config.toml
d_model = 448
parallel_block = true
lr_mult_qkv = 0.7
decay_fraction = 1.0
MLP neurons of a small language model. Each row is named by its layer, matrix (down: output weights) and neuron, and shows model dimensions 0-63. Each number is 128 + 24 x the weight over its row's rms, rounded and kept within 0 to 255.
A block is one neuron, or neurons of one layer that tend to fire together. After each block is what it responds to, as a language model described it from the Wikipedia text at the highest values.

L2.down963 [121 103 105 116 120 149 129  55 138 173 149 133  89 109 134 120 124 178 111 141 142 100 119 143 140 135 140 120 128 112  90 121 125 103 130 127 131 143 125 114 112 112 159 161  83 151 170 135 116 148 135 127 145 139 164 126 166 121 114 105 128 123  96 133]
Responds to: Sentence-opening continuation words

L7.down86 [117 128 120 123 143 125 136 121 135  91 118 102 139 163 123 116 149 139 146 146  84 131 113 144 136 129 101 127 144 113 132 107 137 131 170 129  76 132 110 134  94 128 124 132 159 115 121  78  86 139 142 130 156 168 105 118 117 134 127  92 137 142 154 116]
L7.down403 [136 125 150 123 153 109 120 139 118  97 150 101 128 132 149 116  97 138 152 151 101 126 151 118 105 135 134 129 143 113 111 138 149 116 175  84 122 104 111 124 109 143 114 114 121 128 140 151 147 109 118  80 143 140 169  95  95 170 148 120 165 148 125 101]
L7.down736 [152 176 108  90 129 121 125 104 106 137 116 122 144 138 104 136 154 140 146 154 143 114 160 113 119 137 147 137 111 129 154  88 155 137 132  90 146 131 185 116 119 166 105 114 143 109 119 123 116 149 128 104 150 102 113 126 137 155  83 120 120 110 174 115]
L7.down841 [125 151 118 152 124 131 131 125  88 119 125 137  79 147 179 155 152 127 142 132  47  92 152 139 145 158  97 140 156 158 118 126 140 146 167 125 123 144  87 175 149 109 132  92 120 139 135 106 148 113 129 118 146 146 127 116 165 133 110 127 141 106 107  44]
L7.down1086 [119 131 163 150 120 113  92  86 118 101 179 109 164  97 130 168 180 110 132 164  95 129 119 102 140 142  74 145 139 144 108 122 123 122  85 115 132 110 121 119 167 167 133 123  99  82 104 120 140  99  79 148 167 129  95 151 160 147 185 116 105 125 124 160]
L7.down1495 [146 162 124 101 104 134 105 100  96 123 139 143 145 113 107  87 181  95 115 128  39 181 115  85 136  93 177 139 134 155  85 115 118 107 137 154 144 110 107 176 121 152 149 149 134 151 146 115 164 111 131 164 163 134 119 134 102  93 111 126 102 118 119 141]
L7.down1609 [125 129 151 102 129 173 125  98 133 129 168 127  97 163 100 135 135  99 123 133  21 121 131 120 151 158 117  94 101 134  77  82 137 110 146  94 146 107  97 183 114 164 142 165 148 108 142 131 164 120 122 137 100 105 150 138 138 112 167 154 104 127 142 104]
L7.down1728 [145 146 132 135 145 162 113 136 171 159 171 149 141 123 133 124 149 150 110 140 149 133 117 127 119 127 139 111 152 107 110 101 114  68 159 159 150 155 175 158 105 111 163 134 155  90  90 105  64 128 127 144 146  95 136 125 113 110 118 143 106 132 155 130]
Responds to: Noun-phrase openers

L2.down1770 [131 138 140 121 156 140 143 170 122 120 150 122 134  61 100 128 160 135 151 163 117 157 105 157 106 112 146 140 100 120 150 115 114 158 138 105 111 147 103 118 125 165 145 135 136 143 147 149 134 105 109 150 166 149 125 126 138 124 151 114 120 126 136 130]
Responds to: Word-initial subword fragments

L7.down38 [123 162 114 106 171 145 128 111 154 137  86 144 132 103 104 192 117  99 117 130 180 122 152  86 129 129 151 167  84  81  70  82 177 102 132 107 138 162 104 159 143 112 142 141 144 154 106  97 116 149 109 114  98 115 111 138 116  96  86 136  84 137 139 128]
L7.down131 [123  98 120 133 130 143 139 150 119 117 124 126 145 139  86 144 116 145 116  94 172 139 130  96 118 127 135 142 117 154 125 155 133 157 142 110 155  83 124 127 140 145 126 112 158 146 133 129 103 127 105 114 151 117  64  52 141 138 141 147  86 125 129 164]
L7.down168 [ 94  89 132 150 119 112 135 115 113 192 127 104 146  85 109 134 133 121 122 144 138 122 126 110 103 139 113 144 123 145  93  95 110 128 145 110 124 129 141 111  76 128 143 132 123 145 155 146 148 100 149 132 102 123 106  93 101 136 104 160  92 173 131  84]
L7.down640 [187 146 148 115  93 113  97 136  98 137 118 105 138 146 106 124 110 140 138 145 141 168 180 109 117 126 156  84 104 134 125 100 127 135 127 151 103  87 136 116 143 142 117 123 139 135 119 142 181 124 112 144 175 127 134 135 149 117 119 147 122 115 111 131]
L7.down927 [138 124 154 119 132 111 153  90 122 130 135 130 122 100 102 146 151 115 105 108 235 129 121 125 111 169 107 178 133 166 112 202 108 122 120 122 109 105 103  98 159 117 184 122 102 158 123 142 129 114 171 149 141 117 129 166 146 119 178  97 126 153 134 101]
L7.down1046 [121  90 121 136 184  95 119  91 104 150 144 138  95 128 131 112 148 146 122 108 105 124 130 121 177 166 132 161 104 119 106 120 162 116 176 130 143 142 122  95 107 127 160 140 135 120 120 143 120 124 127 103 135 118 125 134 108 129 114 133 145  85  95 115]
L7.down1360 [152  92 129 132 198 116 122 130 113 146 150 149 152 162 139 156 143 105 103 137  78 136 112 126 136 160  97 151  73 125 134 127 167 148 178 144 109 156 111 159 103 121 151 146 109 109 142 117  99 131 119 114 138  87 131 134 157 136 141 159 164  95  88 123]
L7.down1431 [117 143 116 106 128 116 119 130 148 130 167 110 190 119 117 121 115 138 138 142 141 141 104 151 146 119 131 119 116 123 112 127 103 102 126 114 115 133 105  87 121 110 135 171  81 158 146 127 121 164 121 119  94 152  92 142  90 164 126 144 107 111 132 155]
Responds to: Mid-word pieces in foreign names

L2.down1791 [148 113 184 148  79  65 140 105 144 144 107 161 140  94 189 141 127 131 124  99 110 169 123 126  88 130 145 160 134 169 135 138 118 152 103 157 145 152 155 142 119 114 117 143 131 167 143 163 112 117 161 144 114 126 172 143 130 130 131 136 134 142 162 145]
Responds to: Prepositions and mid-word fragments

L7.down136 [108 154 159 114 146 133 117 136 196 151 151 135 122 120 110 103 131 163 119 106  98  81 140 107 121 104 154  82 176 137 148  88 129 101 117 115 151 154 136 178 119 145  70 111  90 117 156 142 122 166 137  99 174 126 159  92 105 139 136  72 122 114 131  80]
L7.down278 [126 113  91 153 106 135 121  68 100  75 141 152  97 123 139 104 155 132 162 109 105 156 152 118 100 113 132 169 136 151 122 129 143 168 150  76 133 159 179 122 119 117 118 125 131 168 155 155 154 110 103 123 134 108 146 126 116 152 140 111 112 139 155 129]
L7.down486 [140 163  99 138 154 125 134 126 144 112 112 151  92 125 132 152 100 103 128 138 132 163 129 109 134 145 125 137  77 139 134 115 110 139 180 159  90  92 185 151 122 130  94 148  99 105 107 126 128 114 118 109 125  87 137 120 122 116  85 142 129  95 157 166]
L7.down598 [143 145 126 137 111 157 147 147 153 132 155 148 138  95  71 136 138 123 139 142 158  98 117 128  89 154 146 125  99 111  83  79 142 162 128 154 101 105 160 110 104 138 127 136 135 129 140  98 109 116 173 109 122 132 146 136 160 154 136 194 126 139 165  96]
L7.down869 [132 132 143 104 114 143 176 111 144  90 155 106 151  92 115 109 137 129  99 156  90 159 131 110 111 121 186 129 133 118 162 146 141 153  89 114 137 101 131 148 115 154 127 123 122 139 117 125 122 119 128 134 138 154 125 114 143 140 123 144 178 166 146 139]
L7.down984 [ 94 132 153 160 135 141  83 141 144 153 107 137 110 166  90 131 153 123 122 173 146 160 149 127 115 150 138 147 107 144 160 139 160 193 144 117 106 127 127 110 104 157 141  88 135 124 107 137  88 123 135 210 160 160 136 143 112 103 140 119 123 115 124 127]
L7.down1577 [161 145 124 102 116 178 123 116 181 159 103 135 117 119 113 129 104 132 114 114 154  85 103 144 133 124 160 107 119 163 134 123 180 137 103 144 142 183 182 140 145 172 116 153 114  93 112 150  83 140 121 152 135 120 113 119 119 152 177 156  77 111 108 141]
L7.down1704 [109 131 121 102 118 171 149 124 130 109 164 137 119 124 121  84 152 130 111 151 129 120 151 101 119 162 104 164 149 134 122 166 132 134 139 129 113 100  58 107 103 140 120 112 114 165 147 132 165 119 132 150 146  84 139 143 139  90 112 148 102 120 200 117]
Responds to: Technical term and measurement fragments

L7.down571 [ 82 173 106 163 130  96 141 113 162 133 156 113  88 147 142 133 145 111 104 143  91 115 113 134  84 145  90 137 126 123 115 171  96 172 126 161 140 125  98 138 109 138 183 122 121 123 133 138 151 126 130 144 121 141 127 140 169  88 136 111 161  98 115 117]
L7.down623 [111 139  89  86 145 159 118 138 158 152 125 132 192 145 127  97 129 110  96 120 113 144 172 148 140 128 160 131 160 153 103  85 109 128 119 133 145 104 134 124 101 107 138 153 152 130 165 162 138 145 123  95 103 132 126 131  83 138 134  93 103 122 133 135]
L7.down637 [133 118 127  89 124 128 127  98 156 138 138 142 125 132 177 157 134 148 114 145 112 146  89 145 163 134 177 105 116 151 116 132 123 107 111 136 191 127 118 158 161 122 161 147 115 102 132 162 128  93 162 133 127 118 133 125 110 166 123 133 136 116 132 118]
L7.down684 [129 106 114  98 121  80 138 148  97 108 157 186 124 112 131 121 133 160 127 151 120 134  95 109 117 134 110 143 130 120 177 138 125 111 126 106 115 124 102 130  87 156 174 123 134 147  93 144 171 142  74 102 109 140 110 113 121 126 144 147 153 105 129 119]
L7.down1058 [142 138 120 139 106 113  83 130 128 149  90 149 154 169 140  90 162 119 118 145  74 108 105 150 105 136 132 139 143 104 173 133 123 146 157 147 127 134 128 142 122 149  88 101 103 108 127 125 135 110  93 118 115 146 126 104 123 165 144  90  80 104 146 173]
L7.down1078 [186 156 119 104 106 151 106 135 122 136  89 161 126 132 177 128 118 126 145 168 148 129 158  87 118 108 143 146 126 126 149 173 128 130 121 101 145 133  89 160 130 150 124 134 124  79 169 130 124  93 110 118 104 161 127 121 112 136 130 102  87 158 156  86]
L7.down1634 [133 141 145 105  88 115 135 137  90 103 165  93 155 132 174 143 149 107 115 126 129 164  90 119  96 122 106 134  73 102 141 104  99  85  88 124 153 119 151 152  80 143 111 135 154  70 104 114 132  88 116 159 112 111 131  73 148 140 135 131 140 106 140 142]
L7.down1652 [153 105 155 179 121 147 136 134 142 120 142 154 125 150 127 117 158 152  85 148  50 131 126 123 164 143 132 143 155 108 105 151 152 150  92 134 117 120  91 179 117 126 132  79 126 156 107 105 118 103 111 130 127 147 116 113 130 143 124 146 161 102 101 150]
Responds to: Prenominal modifier endings

L4.down244 [136  94 113 141 151 174 107 149 117 129 207 131 136 122 132 128 151 130 104 155  70 124 123 135 133 138  89 152 139 164  98 152 112 114 100 118 104 152 130 139 153 121 140 140 144 134  60  76 156 149 111 126 162 134 134  99 123 123 118 133 135 164 124 142]
L4.down840 [114 120  98 112 133 137 160 156 130 144 172 120 168 148 175 127 139 164 109  88 166 152 125 129 125 127 178 100 102 126 139 112 138 147 128 124 153 169 120 109  93 120 112 130 111 128 144 131 129 154  89 104 120 116 109 131  97 104 142 124 105 117 119 106]
L4.down859 [109 130 113  83 160 175 137 111 155  95 160 113 108 149 140 161 127 131 151  88 105 131 134  72 129 121 135 161 136 131  79  79 134 132 115 132 119 142 104 126  96 123 107 118 129 105  95  88 159 112 123 104 138 153 120 151 142 128 126 158 132 123 161 129]
L4.down948 [176  90 172 115 137 109 182 118 125 124 139 178 146 130 132 123 129 144 117 115 160 167 121 160 146 156 131 148 130 127 118 123 122 112 134 130 157  95 145 106  83 160 148 126 163 106 135 162 111 136 135 118 160  80 128 111 118 102 122  77 151 115 141 128]
L4.down1090 [140 150 123  80 129 131 148 102 115  96 156 141 179  93  97 175 147 131  78 137 121 122 130 111 100 126 200 110 155 124 108  96 111 133 134  93 112 118  84 133 143 147 167 145  74 192 156 138 143 147 137 148 112 142 118  82 147 119 125 107 136 132 120 142]
L4.down1317 [138 104 110 113 133 103 107 116 100 134  76  98 111 122 105 141 154 133 144  89 114 125 106 114 143 200 141 123 132 163 122 117 133  89  98 199 108 116 133 121 148 146 126 115 124  90 140 121 107 165 148 114 160 149 125 143 125 112 120 107 150 113 159 141]
L4.down1373 [117 164 168 101 122 154 110 119 124 131 145  83 130 110 159 100 127 107 146  98 119 113 181 127 148 161 183 140 138 137 139 109  91 114 145 117 137 107 182 130 116 122 157 126 138 132 134 129 117 119 122 167 144 133 117  72 109 123 140 166 155 146 157 170]
L4.down1508 [116 156 158 152 145 144 115 113 139 160 183 181 151 110 157 124 148  97  98 117  84 134 100 157 133 111 134 137 127 113 112 138 145 108 102 118  88 140 141 143 107 116 156 141 179 149 112  99 121 147 156 159 147 116 153 140 120 196 152 134  89 111 124 113]
Responds to: Preposition "on" (also "of")

L2.down163 [160  90 169 137 129 114 167 158  83 117 129 155 102 150 174  90 197  92 117 143 171 104 164 109 127 128 191 105 135 139 142 112 136 163 139 122 124 106 147 134 151 124  98 138 136 138 134 110 164 169 121 120 145 129 126 131 109 114  95 122 108 140 119 139]
Responds to: Singular noun-phrase determiners

L4.down183 [ 84 114 144 181  98 105 116 151 138 158 118 125 142 117 148 139 117 149 142 111 131 120 115  86  91 131 152  88  82 137 145 134 144 132 139 135 110  69 140 104 119 119 133 111 141 137 122  88 117  77 138 139 126 128 111 118 180 139 102 124 167 127 116 149]
L4.down291 [128 109 145 149 152 150 149 150  76 127 125 110 140 148 136 118 140 101 127 110 136 104 120 102 132 168  86 110  99 133 146 134 123 104 131 139 152 141  74 124  90 186 115 144 127 134 102 112 138 118 132 124  95  95 114 140 151 114 133 121 143  86  96 137]
L4.down538 [148 124 114 103 206 107 161 170 116 134 112 115 154 117 109 108 153  95 145 114 172 101 104 153 136 141 147 126 128 143 133 145 128 155 147 142  95 153 123 112 120 117 102 124 160 114 123 149 140 128 128  90 157 137 165 161 152  96 134 129 127 113 158 119]
L4.down772 [ 87 127 140 164 114  86 182 133 164 130 145 148 125 143 128 149 124 121  90 130 130 134  86 127  78 128 140 108 103 150 130 106  86 139 138 126 119 136 110 108 138 165 132 164 130 111  81 128 166 154 113 126 118 142 171 163 113 156 126 142 136 113 117 129]
L4.down939 [139 101 146  95 152 110 153 123 101 107 120  64 159 152 130 128 150 155 167 143 153 108 116 141  70 128 110 127 115 152 161 174 147 124 132 120  69 125 127 129 138 154 119 125 140 131 146 106 153 138 138 156  80 126 110 142 136 159 128 105 118 139 120 102]
L4.down1465 [107 129 159 151 179  84 142  94 123  97 151 155 117 130 146 145 151 113 135 141 134 133 147 129 136 116 182 146 166 138 159 130 149 146 108 123 142 152 179 120  99 128 117 140 132 156 171 107 132 116 132 121  97 144 112 148 127 113 120 143 132 150 135 157]
L4.down1582 [104 181 151 119 152 131 151  91  99 147 138 126  97 163 129 111 140 127 113 129  90 112 150  99 102 128 117 110 120 137 129 154 117 188 140 155 120 164 136 149 109 144 132 108 110 120 126 108 146 141 150 113 150 150 142 103 161 130 135 106 117  92 126 112]
L4.down1742 [ 97 157 174 139 110 143 154 120 159  78 117 143 156 129 125  92 178 141 137 193 127 154 100 129 135 147 124 158 110 130 128 111 166 149  91 123 162 103  70 153 102 128 113 144 138 134 109 127 134 132 144 173 134 114 168 111 166 111 116  90 124 114 154 114]
Responds to: Indefinite article "a"

L2.down1194 [140 115 124 162 125 174 127 172 100  98 116 137  88 113 108 125  96  94 129  73 112 140 145 131 114 121 118 111  94  79 113 157 142 113 113 131 150 123 119 118 185 129 106  99 124  94 138 123 133  90 135 134 124  86 121 166 166 137 128 136 141 126 129  95]
Responds to: Mid-word name fragments

L7.down291 [111 113 149 151 137 151 119 102  89 127 109 140 119 110 179 150 115  93 132 171 106 107 116 139 112 105 112  87 132 108 140 172 116 164 123 125 143 132  94 158  98 154 169 112 122 124 139 109 163 112 129 160 123 124 115 116 133  98 124  91 164 131 108 119]
L7.down608 [156 134 123 160 129 130 179 137 131  94 133 141 127  73 121 115 125 133 105 122 132 119 144 154 152  89 107 149 118 127 116 141 131 121 123  85 112 123 138 131 135 100 109 144 139 106 104 110 170 176 152 114 136  98 163 138 106 139 147 123  92 156 152 162]
L7.down788 [145 120 110 147 120 138 114 117 116 171 177 140 160 112 169 105 129 137 156 142  81 131 132 173 165  81  99 136 153 117  97 154 135 122 135 145 140 155 125 159 128 154 122 115 130 112 118 133 126 123 122 105 115 156 174  94 134 126 138 134 119 105 105 106]
L7.down907 [124 105 127 132 143  99  96 126 112 105 133 141 119 158 107 124 121 118  95 140  97 147 123 129 165  98  79 165 133 126 129 171 111 131 108 181 137 156 160 131 145 155 117 149 134 118 123 142 172 103 158 120 103 135 180  96 126 131 140 122 131 102 125  76]
L7.down1162 [109  98 140 146 134 127 140 145 149 127 137 154 100  89 102  98 108 173 179 166  20 134 117 119 129 124 131 123 154 157 142  89 103 101 146 178 108 112 103 176 165 132 149 127 104 105 109 140 113 153 118 133 108 111 139 114 121 145 162 158 147 128 141 144]
L7.down1179 [123 110 112 107  90 128 126 155  94 132 174 113  91 132  96  95 144 128 158 150 108 139 117 137 147 156 134 148 114 144 135 132 112 134 102 153 165 155 144 131 119  83 140 149 138 132 127 146 140 152 114 117 150 109 127 137 158 124 102 143 144 149 127 160]
L7.down1337 [156  87 141 137 109 147 126 118 141 119 112 105 159 161 114 164 128 154 141 129  85 117  80 136 143 150  98 156 156 144  88 121  78 152 145  98 116 128 129 124 120 157 111 119 137 166 163  75 130 102 131  74 114 129  75 126 113 120 119 127 138 160 139  87]
L7.down1482 [131 155 114 160 106 170 161 124 138 137  98 125 155 166 144 106 124 168 130 111 157 153 136 118 173 133 159 102 164 108  80 110 182 133 155 132 136 125 160  90 126 111 127 181 105 147 134 128 110 144 125 127 135  77 132 138 164 111  98 164 137 141  95 124]
Responds to: Anaphoric clause subjects

L4.down22 [117 130 142 151 135 112 118 120 189 108  98 129 145 179 176 113  53 141 141  99 124 124 147 117 135 123 163 159 145 149 126 163 107 117 104 166  82 170 123 137 105 146 166 158 129  85 130 130 129 121 132  76 122 116 138 116 139 161  98 125 127 122  77 127]
L4.down405 [100 158 137 119  91 138 129 121 150  71 100 124 120 128 105  97 125 180 153 121 155 165 199 121 131 131 114 189 179 143 152 146 106 114 158 142  96 151 118 138 138 138 138 123 124 101 107  81  97 164  60 158 101 119 106 144 136 102 107 111 127 124 102 158]
L4.down604 [102  80 109 137 125 115 147 135 119 136 140 144  94 139 136 165 172 174  72 135 144 137 116  88 115 185 120 160 148 142 111 142 138 127 104 107 150 105 125 156 165 128 167 114 139 145 101 138  95  91 118  96 141 101 161 154 173 131  99 149 134 160 115 142]
L4.down904 [126 141 148 161 124 113 152 152 174 115 136 156 139 153 111 160 102 109 149 141 112 114 132 177 120 140 130 169 133 186 110 177 115 111 131 120 136 133 155 106 125 142 153 118 145 138 167 157  97 119 162 114 136  92  87 153 146 118 137 105 142 110 118  81]
L4.down1009 [ 99 138 106 188 125 111  95 114 120 137 101 136 132 160 107 148 163 147 100 126 165 142  96 144 165 123 110 173 119 140  73 146 108 107 128 177  87 100 162 150 146  92 123 122 137 144 148 120 169 152 106  85 115 146  99 137 120 110  90 101 112 182 103 108]
L4.down1162 [126 179  97 160 144 137 155 131 125 149 122 116 113 158 134 164 126 157 134 131 160 113 116 108 105 166 168 136 109 117 146 152 140 108 111 151 110 143 112 177 142 118 119  99 126 105 126 136 119  89 122 157 130 119 139 142 162  89 160 124  56 135 113 115]
L4.down1248 [116 156 139  92 133 159 164 166 125 165 129 124  62 135 127 125  99 151 127 141 124 128 160 116 116 132 157 124 133 186 117 138 114 132 108 125  87 116 108 152  89 121 168 160  97 169 130 143 133 177 125  99  67 115 115 133 136  68  86  65 108 143 144 122]
L4.down1417 [122 176 124 111 137 113 113 119  92 128 125 141 150 152 154 122 101 158 148  93  69  98 132 113 138 168 143 171 146 151 123 123 174 135 159 110 123 115 123 158 135 194 115 137 155 158 124 143  95  92 157 118 154 174  97 142 107 107 134 141  93 148 153 119]
Responds to: Plural group nouns